config = dict(
    num_hidden_layers=8,
    hidden_size=320,
    num_attention_heads=5,
    num_key_value_heads=1,
    head_dim=64,
    intermediate_size=1280,
    vocab_size=4096,
    hidden_act='gelu',
    norm='layernorm',
    norm_place='pre',
    norm_eps=1e-06,
    positions='rope',
    rope_theta=10000.0,
    rope_fraction=0.25,
    qk_norm=False,
    attn_scale=0.125,
    bias='all',
    tie_word_embeddings=False,
    parallel_block=True,
    extras=['capped logits'],
    init='uniform',
    init_std_qkv=0.0254,
    init_std_o=0.00634,
    init_std_up=0.0254,
    init_std_down=0.00317,
    optimizer='muon',
    learning_rate=0.00827,
    lr_mult_up=1.18,
    beta1=0.95,
    lr_head=0.00689,
    max_grad_norm=2.0,
    warmup_steps=200,
    schedule='wsd',
    decay_fraction=0.365,
    decay_shape='linear',
    final_lr_fraction=0.1,
    batch_tokens=65536,
    max_seq_len=256,
    doc_mask=True,
    train_tokens=589900000,
    max_steps=9002,
    dataset='wikipedia_en',
)
MLP neurons of a small language model. Each row is named by its layer, matrix (up: input weights; down: output weights) and neuron, and shows model dimensions 160-319. Each number is 128 + 24 x the weight over its row's rms, rounded and kept within 0 to 255. Numbers have three digits each.
A block is one neuron, or neurons of one layer that tend to fire together. After each block is what it responds to, as a language model described it from the Wikipedia text at the highest values.

L5.up283:122095100105124135098119148139139123120142152117074138167121135138121162157131109096119112115128130096121093151117158112105111133162160137116136143124090166152119101103158147102152124156095133146178169108123160144140150166129114120116131124103129096098154138101141146151169166132132049122046148122100138095137129107111089130141109160166143141121129101155151123134148159091107151134156167108127094097128123135155138147096115140150132139140119160132104102139110109130077153114117105
L5.down283:101135160105096142144118127081131145146120120131148102118123096114131122175108134088094147127108138137117070131143122142143185106135147134118144170118124071101115136102105137149131168118093150177155142110143100132122139090137157142098147135114093157157102126143071099102132143095129130088130153138171127136145167116172123139124146144132159155145135148137130138112138126127130167137150145145150142132072118071168133073145141158141176141096141145139123141131174127133181123133157109
L5.up574:138119068142141136147091078121094122115101120148106123117150128083119087144144151127143081117116112113149096137162132106157149115136165188151154118160080138101114123082087109148121125098103128127083118133168131098121141110128114089073148128125123096126142128152112116124138119131145127115135110096122135140080104147123118132108139121134133121092127184117163124125108127133150100096110102153165135139108135121125157131096111121140114132113151142081113152140148160103122158157184131
L5.down574:180144137108097122152145090146127149137124096152103152093091141168168145147176123081089129106105118157100144095103135093130114123159130129113163159115091135129108125059133108110119144115181149153159111115110139135160112108128085132114156127171102119101178132103127130147130122116203129104119138098142079116120168119154127109127140138109146125111148123161113107132125115108127151099159150093074116141160138112145135146131133175134104117125125088177119108147109142118139128156122126
L5.up656:100114104087119108119103136114157140129174138151127190090104141092088101107138137149149147097149157098122109115174136094096152129108147129097099130148126088120167099130133100148127102106154137160105153089145145133151077135146133134117154179150090123109144084161142090155106146119125095116076114098128115102119150113125125111131132152116135139135123133166145116133117161116127164113163096116124140160118135130138163115105155142117105137128102132108106156151136139136123129105126125
L5.down656:115137150170104120121102116113098077147125142129148123140120129116150150106080105160104114103151146165076169132115119119156140157142175157117172118110155100124144113116122106080103142159114136135092154133115112161108130140158120124133087110170124120125115099163120138132136147125093129125137114158075108112106069140162158125136099124151084119136140120118112127163103141113117124106108145152130129110122153084122139115116120128115097118131105109087121093144150129135138087126147101
L5.up924:132112129132138113134097127111141139129121151130156171152121130075135106183141162139099121124137124124100126162139128122128137097149117170149154120134138141130114107100164143137122109137139087158108115103106079190116116092140119157141123118081155144126131063145138091111170163167149086096159135108088080104159106124075113123104111136142118163088121107159143143136124164115100124113120153153169092139129128162166146113090149091150135137127138128135096125076106126100136113111105084
L5.down924:151115165095137164116123116161137150104138138119110112162092170072151126077120131085101153105096145102161118146161108097146128146120161117155187142142131111100087114106141122101112181094104147123152129121120122106145139111151075118113098122142127163126184124152166131163097128107105161102085143145124158141119117147139100131157123156133179135174134169113093152116139107106084145128128115171139110146120136071145103124118120182144079168129145074096110106127139152139114105144139145
Responds to: Short pieces in the middle of a word split into several tokens, often right after a prefix, e.g. sub-m-ission, un-ass-isted, dep-l-oyed, Co-op-eration.

L5.up48:120138163136121121140172158104137158102111117109105111138137109144144142143144131126130132121118151149119166132122152121102120106093158139150078135114120157129128087155154149157139083127106138129109116158176105104140148116130178136114146103117125167067114117155053111139115113115118131168150124134164159136113084131139130148136098128142175124082095140081111147146153156173115099108172119143128095088143098126085123126105128098140174074115121127107133156121191122139147119096120139
L5.down48:145121111143125164134131133138139082138148169128124122136138132122143129154094085129118168130143119118142116121156133148151133116125080125137168121130125103111137148105105107122134185133155124077099157114099159152106119144127079091143108110131152117178137127108158167135128147138154121099102139102129084104138128139107110133115121119122103132004151098142128134096103112120152165137119166118132147165129136130147133124150119130122117140096135110160132106112100124141107103175122174
L5.up414:124130138108153103141128123159124120107120137161094131160153057155128096139138112120120159121111154121144117092078137131122114112116139114148098128127120098092140117128133169119150159139129142128145124144138124083112093105129155120167117130120081146104125140141158107131158112117121119097177123105138133087141089141136119155171139133115147120142094119154120142132125163145098077056126122164126109155132128136163133122132151074113183123171110101134137142102165116117155129104068103
L5.down414:114136147135102126127155113111180147126080148119132127107127127089163135126105108124137154125121155116133145119174133138126137142135098130092133138163136101142094108097130122109147168136112095144122116096126174121102131131115161104139119137135150175125117104091135162187079153153160130106146138138105123116156088143121105175096125094130115141062120119134104156096126126123131153179106151142133114146099142108136107116125143137120103149086106127153120068072134124129097146144126148
L5.up669:130108175095139149116160179119148109132145140153090143134108128068132137116133128104132120126116084147114139162126135138111111137106168134137121137129170147104131184147134130110066128152131132130114090134120147087092101137096141087082117118083122123138124123122162135127134128113142113082118143094115175113116092136148109092110085133125150159103110140134093141110133108113143091138124125089082144133161069115138114159154141130152188164100101117115114147101149148093131198094130135
L5.down669:129106142151134187138120104120100146112149126141147138121138111165102108136136097097123134116110119102159081115119101144138136146092102141111146097120073122118128075127143127137161171127124168088145138123133105114115157105173184155180120125160168142111165132131158139130162085118121154171143145126144134160116131118127157137141147135130124122174117106151143103118131139088136156157148114163157104120114143120123108109089148087103144095177139125145152108121141089163148086132096115
L5.up1249:126114137083108124105139108153099124137116153106099118118101097148131141132151131105136187155165146136118144126107115100138137130150113155104111132097145103121162090135142120153106107164115130132119094098108133155161157111136143147147110128133121104163124048099132103145149154147113155152131153128097152133151056162153194126140097151132145126067092114125133158133128156141122138130129120091149068118128121137090162187142109101116138141127111111120115115126178120123091108126176136
L5.down1249:114155120161141114120197108112142127129107186138111091063106146111156138107134161089075088134166091125166129160166114148098137122121153102132119139125139127127148140085121133140123107111142145082119107112098156151123158099097136111140135105143142117141142149109177161153142110143174097124105144118170126122147123143109099160174128123153140157080119141125135106143093120139120129133147107164096117087106126122192146106116094137115128114144109142088135110135121119104117091109158163
Responds to: Adverbs and their word-final pieces right after is, was or are, before the main verb, such as current-ly, rec-ently, once, not, first.

L3.up147:162148125102155112107116115136112134161132152118083138117104122131118128132125088146109119116126138162133102126131145100124147130143107096140102119122116118103163082124111142110111143153154136130130098151132142136144105143097151112138117113094108146133115123158105133184172144094108145104083142150095149069138118158123117151126094111163152143116127112117082121125118140169136188067143130121139106145137120136123121137130153116146130101107123134144163136127148066114101113127089136
L3.down147:139137151119155141133144122125133128161123156142080096120107113142138137108125130101115145086168167147131134112155132132134120156119117112123139134075086110113135071120104112105128158148085132132100085121098119155136153110140093081159136107096137136166100100136171141162149141106147133132120089115113153144141116120127145149156154151135077163106127107102114137094102121153155104127130150150144117181160174147133138156139147137159122155152113116118092166083157106135139136096109176
L3.up750:165129165087109115146143092139078126126139141101136139147131143118103131146109129072161162133129091126118114077181107091085118139107106126150125112160102115106127109165169096120113154149132116123116121139086149118139150141111137155134122129096074141142089117124135138119135179112128123167133088136129133098124141104174109071142126139141134103127151115146114108126105096145124145096183139088130090107142119155095136148147111099135139124139140114118150058170131088152132157167094089
L3.down750:135161101117162125111116147156190107128137101151123141139133128089139119100130152118114129148120187157156154148134127111122111165156135119106151122115114107122148145129093138152149140101147123122119156141146129134129145097117121120116179171094142124096095147113142137125132122115145117083129123121097138110130097132097134171163072133146139176138127102137110195119124160131113145124121166119103180144133090141141089118119163125127103136142111146080113099089153101118132118091128123
L3.up914:143143141130111158095176083104141122146140107132157139124125154146130125145149117122117127145143114150138157150157172084148130120118104123093132133137082094136103120149119112110134162094098123145178122148114112080078144106113161149127120130132072149098136135160111091132132153137106119143126152085151105123088134092117105131140115128143114140134146127120136155066134110128111123142116155142088074135139159136128173130119103122152170064098142132151168141111181148118179145103176106
L3.down914:156103146149112091151109143175123134105122132144102093165108097107134142099109120146121099140159192112171136092128113146113142145104128109124129111089138147095131130158181102131092144144133149134104113147162148155153116103114085094140135181114138109120136172138108124187153108072150128125114094145183105132138141129117145105131124088130150133123088103172098116148152100145141117096143157111159146105161154161137076167141132085122144172157123141124111140183123102142113145152103160
L3.up1212:141102131110119112152136137109128163107121185145109131097108110105126093145156128134137179110141121108076169084133136135113157100130113130156139136114083116116163090157113142099082126194137126085100137157133153130133148108148125153129150153129110181114132119168152155121170156104144109127108126115139123112104100104127113153142164131132102138137092135084136130157111108117132181145141105139131145128147109118114107128093103111098155177125118127156165138150121181105183152151085132
L3.down1212:100160160175157179096129151119168107115125123159128141154172130161160114079102124088118097145115134114122114145134133057121125129142136124124110094108172118170136147109140115133146100079097152154136142126137113138132112149128155124138136127092138104106118124136146122147057113140174151131147143105093143131103153103164124114137090104114113112125144155090123152144159144131117074137134098130124118126127120144100123163123134102165138133133125099102115127088099119133116161106135152
Responds to: Word-final adverb endings like -ly, -ally, -ably (highly, clearly, initially), plus modifiers and negation after verbs (not, also, once, n't).

L2.up133:153185127088124112071107096155124138117159121126074165144133124102140163147137135126141146157121074153119104102145111139097104166157108129092119155110158120156121135129117134141117135130139093160134159101149094153142165153065153117094112145117136148107158128145136111128141127147106083124141129129116154093138133100088167123140107118102160148128137086143150081123096151152132133169138130142094164134123160120113154115137166152155075171095130110094167102112078123141128165134123116
L2.down133:147162091138127144110171129120166128115121111174130136127122116076095121109130132098163157131143121147134120118086157049107120161175131113168151088135122169140123144120065123152162128117118116154130140135097123086095144111141114110111123160110133148157102116137154152135099101142138160154136109126141141105133099102156113122135147065131126134164120128138128121072142103124119122167131105177105160129145136114161130122109131097132143131147152127122122115150096118124094169089126122
Responds to: Fires on first pieces of split words in articles about music, film and releases, such as "rele" in releases, "iss" in issue, "front" in frontman.

L3.up226:097123172109098106104125142148132128145154107126112104109133105083122104185128123149150157171132100121126114121108097088135145142121159170126093132124130134139162157135105121152151111112102136149123132130099145125160114154126129128101088116125119158119164104148117091145157156148112106131139119132124123139152120113140129111134102085119163108158152160098151109153116163113147117123091161126129110085128132158123093113133138124115134146092103106104152128090091083127102191119142096
L3.down226:097086123100153109125117109145099133139097097130136131115138157157156172121152155129077106108167136146132135129123093158135144108121104146162170119109117085136106123130117111118116184145162122115126130123153109124083110104170136094129146140152117136113085153080102128155137131134115143143095123113142109131098148134141143149179132157143126176098162088166105119143106120144145152111119099116130132162155141141151158119172139132104112139179122176096108111123156144125122066126122137
L3.up528:115083096093125151148135099113084107138105130126128084096154159164153161139151167146109176127101178116110100085132104114111113134128182182187114090146140135147100114122098112123140117126175168140144150140142123135180113124119102159125128154133135138118151110136122177166146101144137111084124137153149146157123121117118083124145170131125160130169106117154152161111100126105139156117110093149070154095144147136155109115156137152117130101067128096119134118146125122113164147171133104
L3.down528:154130116180128116114124119129083147115107107109141151181095149142159133144138088115132112138135118119166139116119163131139141125155118104122178159130133119120103116114163151172119198142086116142085101119136129164046118101122169118154104124078129129126126115121148071101150150155102124166157118116087126136113081136081143142093130127145137089142126147159118166130147123143122141136151130156149151119119167167150122104127117150162077156173144101087137150064123121167154158118093110
L3.up822:183145130134126137113124093159115130132113141179104101107120097102117148127136099128134162147126126147102137101115131103136134124152097168172139127079137148125127123129085092153160117143138104151173124136119110106166143152112121155093133124104142133140124092140077102120109116121184122120109134166151166127151142120097119114131159104123127162134141146190119147116127145128109159132160132122123093116145141152149139092136143072168152122135125106106110147160097099142132112116100110
L3.down822:085102102157134090133101127119140085117165103122130153150143125118099108126161124164094125134113092140114116148168130165154138127134158123103135143107131081108112155159123092116166152105102143135142139128115165166129163122129137103180115113118128113115145143109182111114115131127115119115158183119122109154111093119124113111161180145131126086093147122052130161155125083108174149141151163130128154130113142099158129119122144145115120135126144126140103111098150174145077066140162103
L3.up1138:144143104058155138122145124192140127154131092117162121125183113137135173118101093150172134158124135104133118127129121090102159059133105168137137112154119111163114146152133112111088115176152161153156126115130113074130148152113166127106069113122143131132115153119103147126126149107130138143116123125118146101095173128137123100122135124136172109169121146096156150103143118190128125149093108111143103144074153132090162101186081126131103114136163148092126145118137111114075091122123106
L3.down1138:150154168123119098128107133139118133125150168158105129095123126080124076138129163098097135091136116113177115124122122183154114186116148139175148122093128104101143112150104131155194138106119136109101136153133130184109121118116087120190158124130087116117118090171083120160107142111148112157138135118142128148126126106151113123105098141144106102093146156117120085126116129118142131076149124126099176120142085142148118147073138136112118068147077116136114107173151115077158141129128109
Responds to: First piece of a word split into several tokens, often right after an opening parenthesis or quote mark, e.g. (re|al, "g|ets, res|iding.

L2.up622:166117147153164083099117152111100098133132103160121130115135120086086124121087139127147120127142115146096143124146115127122073128122100148128122184153135054119134104119139160134135129127141158111136136160104137104157172150126124171094110159130157139130141129143112154097145156094152119120144162146135079119094091134153103119088136120129121121098165127177104155081142159078102124152134127086096125145136166118169162128141088163131129105121110123142069124114065105137186122176067117
L2.down622:114099150097072105151142149142123182112136140118163154178089130167139131147170116123117096127133146113103164115122126173120117150120127098119135111103101141138136130136103127159123117141086132141130126142157115113091092148105091112112187108121088093166112105094099120145147114110110132134133131124147175150157144159152158118126159090134142114081129128127146143191158128127148124097127147138139116137102101158113122110106100099124127127121141156103125110118181098155097168106147132
Responds to: Word-final pieces completing a word, mostly the -ly that turns adjectives into adverbs (uniformly, mostly, similarly), plus "ric" in districts, eccentric.